Weights of a small GPT-style language model, trained from scratch on English Wikipedia: 4 heads of 128, LayerNorm before each block.
MLP neurons of a small language model. Each row is named by its layer, matrix (down: output weights) and neuron, and shows model dimensions 384-447. Each number is 128 + 32 x the weight over its row's rms, rounded and kept within 0 to 255.
After each neuron's rows, "fires before" lists the tokens most often just after its 100 highest values on Wikipedia text that the model never trained on.

L4.down508 [127 179 129  86 137  93 102 110 148 144 122 122 128 148 199  79 141 138 103  74 153  66 112 213 142 131 194  97  57  98 142  86 183 142 133  79 105 136 189 145 121 135 119 137 253 196 122  64  78 128 168 115 176 135 133 104 161 166 117  99 110 135 121 138]
fires before: "\n", "  ", "\n\n", " 978"

L3.down408 [112 132  68 122  98 115 173 128 136 189 168 160  69 186 115 160  42 111 140 140  89 116 201 142 146 123 125  69 160 164 114 162 119 149 103 187  85 159 145  87 170 137 102 103 121 137 127 157 209 163 131 128 114  94 127 178 173 148 131 181 111  60 132 151]
fires before: ":", "-", "–", " ("

L4.down314 [ 98 166 132 120 146 120 127 149 117 175  58 140  95  69 170 153 161 121  86 134 113 111 150 196 193  88 131 103 100 147  90  64 140 110 124 111 147 113 189 100  95  98 146 156 145 199 131 161 106  94 180 152 205 130 169 114 140 155 138 119 153  86 147 120]
fires before: "\n", "\n\n", "=", "-", " 2", " |"

L4.down160 [ 94 121 100 138 177  91 111 153 111  74 170  94 113 120 117 106 100 154 101  83  87  96 103 152 178 105 177 156 138 104  79 135 132 156 109 122  93  81 169 135 102 123 124 116 101 120 149 126 127 170 168 134 128 168 199 129 158  87  62 116 151 104 113 145]
fires before: " |", "\n", ")", "\n\n", ","

L3.down431 [ 79 129 167 142 139 106 149 118 122 157 171 164  83 147 125 167 117 151  86  87 125 136 142 189 145 100 178 136 132 130 116 149 165 211  92 128 124  58 205 180 142 156  84 127 149 147 180 125 157 100 112 189 102 140 110 188 133 110 126 115  78  93 193 193]
fires before: "-", "\n", " —"

L3.down1055 [158 115 139 188  82 108 138 160 142 119 125 145 165 188  58  95 100 144  91 129 145 147  93 141 129 112 118 134 148 154 142  83 139 152 114 133 125 132  61 100  78 160 118 140 100 113 147 108 167 110  61 134 151 136 171 135 124 149 122 154 133  84 134 123]
fires before: "\n", "\n\n", "="

L4.down1194 [149 150  99 148  94 104 124  83 117 160 118 129 128  63  90  93 179 108 110  92 148 166 138 122 161 131 210  99 120 129 149 130 171 170 143 135 145 171 163  79  88 125 203 104 158 130 135 114 176 103 150  76 223 100  74 175 135  96 168 155 147 126 158 107]
fires before: "\n", "\n\n", " 0", "  "

L3.down847 [ 88 107  78 157 143 139 114 125 116 155 125 116  93 133  93 104 160 173 136 108  68 116  91  71 113 153  95 124 146 172 139 117 132  99 165 167 110 132  84  36  97 183 177 129 157 129 138  46 192 133 145 130 173 117 144  86 111 112 106 174  81 132  93 136]
fires before: " |", " (", "n", " U", " and"

L3.down1787 [103 130 126 185  93 154  81 110 103 164  99 145 170  87  56 106 181 176  94 103 119 163 127 117 135 105 192  77 147 104 143 100 154 172 166  86 109 141  99 108  82 132 157  88  94 118 116 118 190 138 137  80 163 128 150 174 121 102 147 101 124 170 126 122]
fires before: "\n", " |", "  ", ".", " 4", " 0"

L4.down1979 [172 132 145 136  99 119 139 182 146 158 110 129  93 163  28  79  91 195 103 178 124 157 115 117 116 130 109 131 166 237 112 145 141 141 153 134 150 104  41 102 111 157 137 193 101 105 128 158 143 121 131 154  77 158 158 153 102 139  97 179 129 136 104 109]
fires before: "\n", "=", "\n\n", "c", "ation"

L3.down728 [177 118 107 160 135 145 107  92 120 125 179  99 127 122 152  63 133 119 110 127  63 161 116  83 150 155 137 140  85 150 182 153 141 122 188 135  89 128 183 103 123 115 157 124  85 166 124  97 197 141 105 172 100 118 108 133 139  88 126 183  90 124 167 146]
fires before: " the", " he", " it", " his", " \"", " she"

L4.down284 [136 116 105 209  83 140 129 115 134 124 159 120 159 179  69  70 114  94 156 184 156 115 152 143 136 169  95 155 139 185 135  68 121 157 112 109 140 104 120  76 154 143 144 114 119 179 129 109 120 136  59 130 145 143 155 172  97 212 106 125 142  97 155 152]
fires before: "\n", "\n\n", "="

L4.down1581 [141 139 121 127 113 115  91 155 114 111 102 154  96  93 123 140 170 107 109  95 136 126 102 139 142 138  88 111 155 119 140  71 101  79  80 126 160  95 100 138  97  96 122 145 131 189 111 110 149 128 128  95 230 121 141 136 183 190 132 112 146  73 141 106]
fires before: "\n", ".", "\n\n", ",", ";"

L3.down1021 [138 155 124 124 154  58  99 154 135  97 120 155  98 144 167 110 115 107  51 159 144 170 169 167 150  65 150 108 132 220 119 140 140 163  69  58 105 101  99 119  93  96  85 115 174 158 140 111 142  92  85 151 211 152 113 141 147 133 141  81 174 163 133 183]
fires before: "-"

L3.down29 [144 211 173 142 162 111 124 132 138 144 156 117 127 113 155  94 143  99  81 122 141 163 137 151 103 127 172 155  97  64 128  53 160  84  63 114 143 131 155 110 126 142 166 135 180 178 138 122 152 111 192 117 143 129 167 112 140 123 130  88 154 152 154 182]
fires before: "\n", "-", "  ", "|", " |"

L4.down14 [152 134 114 155 110 105 144  76  88 166 128 129 142  85  84  89 151 102 142  81 143 164 159  97 160 126 147  63 133 117 163 127 112 138 143 145 154 197 148  86  57 119 198  78 137 142  99 112  98  93 129 132 163 100 152 183 135 141 175 126 173 166 127 114]
fires before: "\n", " 0", "-", "  "

L4.down687 [166 132 101 173 103 133 129 138  95  63 100 152 165 150  65 129  87 171  81 128 111 136 125 139 162 103  74 204 164 128 143  85 151 153 151 130 143  54 118 137  93 113 146 165 138 133 151 114 163 164 133 128 163 192 192 125  91 156 142 120 127 108 117 112]
fires before: "\n", "=", "\n\n", " ="

L3.down683 [ 85 212  71 135  82  68 176 208 118  74 147 149  63 162 148 125  98 100 143 178  69  88 149 125 147 111 170 120 102 201  99 108  99 160 115 117 123  92 108 143 170 103  64 117  91 189 150 118 142 113 106 127 144  79 128 112  79 132  99 123 146 171 122 161]
fires before: "-", "|", "1", "0", "–", "2"

L4.down219 [109  86 121 159 119 140 155 166 128 127 195 127 128 156 160  98 123 182 163 111  93 142 119 163 113 110 124 134 149 105 146 128  90 161 128  99 132 147 110 172 146  78  77 101 153 106 106 115 122 120 121 129  71 129 108 150 103 100 126 152 135 171 134 216]
fires before: " |", " 0", ".", "+", " —"

L3.down268 [121 128  90 153 113 105  63 135 117 130  75 125 121 193 191 129 183 105 158 157 134 121 100  68  97 156 149 133 121 119 149 124  92 109 160 161 124 117  95 149 143 114 113 115 139 161 126 117 203 116 102 133 145 110 136  74 108 116 156 109  75  86 140 103]
fires before: " |", ",", "°", "."

L3.down2009 [ 64 108 124 143 135 102  99 155 151  83 121 108  64 118 170 206 105  79 151  76  71  98 111 171 106 168 126 121 114 132  72 145 108 224  74  98 174 105  76 123 121  89 126  96 130 123 124 153  93 152  69 128 185 123 178 145 118 136 106 116 123  92 124 147]
fires before: " |", "–", ":"

L4.down738 [127 127 128 108 182 159  81 115 161 102 149 106 129 163 131  66 128 150  86  83 112 115 157 179 163  41 180  99  97 118 102 120  62 183 122  57  78 106 120 136 157 201 144 125  80 174 185  85 131 167 117  77 157 160 174 102  90 120 141 139 108  99 122 115]
fires before: "\n", "\n\n", " |", "-", ":", " 1"

L3.down406 [123  91 182 133 114 140  97 101 134 113 197 115 164 170 113 136 153 134 148 129 152  89 177 120 114 109 121  95 106 111 131 114 166 124  96 156 152 170 148 119  78  91 115  71 166 178  88  92 207 148  65 101 167 158 137 145  67 160 119 112 136 143  70 149]
fires before: ",", ".", "\n", " States"

L4.down1859 [176 181 171 128 191 114  97 105 105 164  89 193 119 171 178  81 108 136 121 120 169  41 149 169 146 146 139  95  91 116  59  78 129  73 168  66  65 185 184 118 134 101  74 177 210 163 118 128  97 114 182 119 171 132 158 108 181 154 156  76 107 139 136 148]
fires before: "\n", "  ", " 01"

L3.down1811 [191 111 182 148 131 119 154 116 101 164 143 131  99 166 102  97 131 162 159 172 111 182 131  87 101 131 175  99 113 156 117 197 106 157 128 107 124  96 132 111 162 144 162 116 142 128  99 119 156  98 172 153 162 101 133 130 174  56 172 175 121 119  99 122]
fires before: ",", ".", " the", " he"

L3.down719 [123 222 158 107 167 131 126 108 123 159 108 167 156 144 159 128 140 145  69 112 109 119 127 178 196 198 147  88  99  71  87  95 146  94 132  60  68 141 182 110 118  99 145 132 191 172 120  96 124  77 143  86 169 115 134 165 128 112 123  93 157 129 126 129]
fires before: "\n", "|", "  ", "\n\n"

L3.down1672 [ 90  63 116 187 111 122  54 164  98 107 101 115  90 127 122 134 137  27 140 121 177 143 143 172 127 139 116 111 111 187 152 153 115 192  30 139 133 106  84  36 149 115  87 121 150 109 143 146 206 124  70 116 187 174 119  25 138 152 109 101 160  95 158 147]
fires before: "-", "|"

L4.down1991 [119 158 116 148  76 118 109 117 123  96 123 135 140 143 156  99 171 133  80 190 124  98 113 148 142  79 162 145 120  61 122 101 183 186 155 159 159  49 178 139  92 201 166 160 160 130 127 137 182 141 151  37 127 103 143  94 146 140 101 177  95 116 106 101]
fires before: "\n", " footballer", " and", " who", ",", "\n\n"

L4.down599 [113 146 112 131 124 130 126 116 185 174 194 172 129  91 150  84 105 120  56  88 197 172 134 102 155 148 187 153 115 151 110 136 137 144 121 147 134 187  83 169 154  98  86 116 136 174 101 102 139 154 107 182 137 118 107 114 178 100 118 103 175 102  89 176]
fires before: " by", ":", " on", " in", " to"

L4.down1873 [129 146 136  92 104 155  59 108 162 165 130 122 130 173 138 205 162 140 128  55 111 136 117 140 154 135 167  94  76 146 157  85 119 124 165 132 134  93 111 136 144 143  86 132 217 147 108 102 115 122 198 111 128 108  97 127 111 168  99  49  61  89 152 131]
fires before: "\n", " Apps", " Goals", "  ", "-"

L3.down527 [127 118 109 151  74  86 164 163 153 132 154 136 108 146  99 157 128 117 134 131 138  84 130 146 164  86 144 151 139 176 177 162 140 165 112 186  97  73 153 123  68 126  92 115 166 108 121  71 122  77  86 138 177  95 140  86 101 167 165 123 112 140 169 128]
fires before: ",", " |", "-", ".", "\n"

L4.down360 [113 189 161 112 152 145 135  83 106 157 126 104 160 194 110  83 117  92 182 122 152 165 133 152 123 153 134 162  85 143 167 157  99 139 156 146  64 180 185  88 130  77 103 143 113 113 111 127 189  71 133 121 155 114  95  90 109 112 174  56  50 135 112 161]
fires before: " |", "%", ",", " (", "\n"

L4.down1356 [129 106  81 114 154 139 127 126  91  97 131 111 115 116 132 190 124 171  55  98  81 103  80 132 117 119 141 192  76 135 135 145 172  49  84  86 121 149 106 176 121 135 151 150 106  98 123 148 100  56 103  85 140 136 123 126 176  92 159 139 122 200 165 100]
fires before: "=", "{", "2"

L3.down57 [ 97 130  81 107 108 111 134 160 177 149 149 129 127 135 158 138 131 110 103  95 168  91 164 144 155 112 135 150  80 126 204 116 171 158  56 144  84  90  98 131  75 130  55 105 210 152 129 148 157 117  98  97 126 144  48 100 154 178 111 140 145 127 161 132]
fires before: "-", " •"

L4.down1883 [136  81 143 107 123 135 173  90 156 171 157  83 167 213  97 104  98 156 112 126 139  78 122 159 155  90 153 117 107  76  93  97 154  80 126 161 141 205  89 121  73 114 147  93 128 134  75  76 147 112  96 116 171 119 142 150  91 151 142 139 113 132  97 132]
fires before: ",", ".", " in", "\n", " and"

L3.down1223 [116  94  74 151  79 136 124  90 161 105 137 116 119 123 165 123 193 108  81 113 125  98 109 170 157  88 122  85 139  83 110 179 106 132 137 124 111  93 129 124  73 169 121 107 139 167 120  51 179  78 136 118 163 139  94 137 128 198 149 132 135 131 164 123]
fires before: ",", ".", " to", "\n\n"

L3.down481 [116 170 114 154 116 137 117 106 113  57  90 107  87  91 139 160 158  80 187  91 126 103 107 109 135 110  88 128 116 176  89 129 105 122 126 135 105 128 171 127 115  99  19  97 121 142  97  98 174  73 130 132 138 114 128  45 111 118 122 112 122 165 191 148]
fires before: ".", ",", " (", " in", " and"

L4.down788 [ 81 114 117 139 131 115  91 149 123 122 255 154  87 148 109 191 131 132 170 167  70  78 125 172  82  83 161 126 134 169 119 107 125 207  80 150 130  92 127 133 122 161  73 128 162  57 149 113 102 129 134 119 101 151 127 127 106 101 114 128 119 151 150 186]
fires before: "  ", " |", "\n"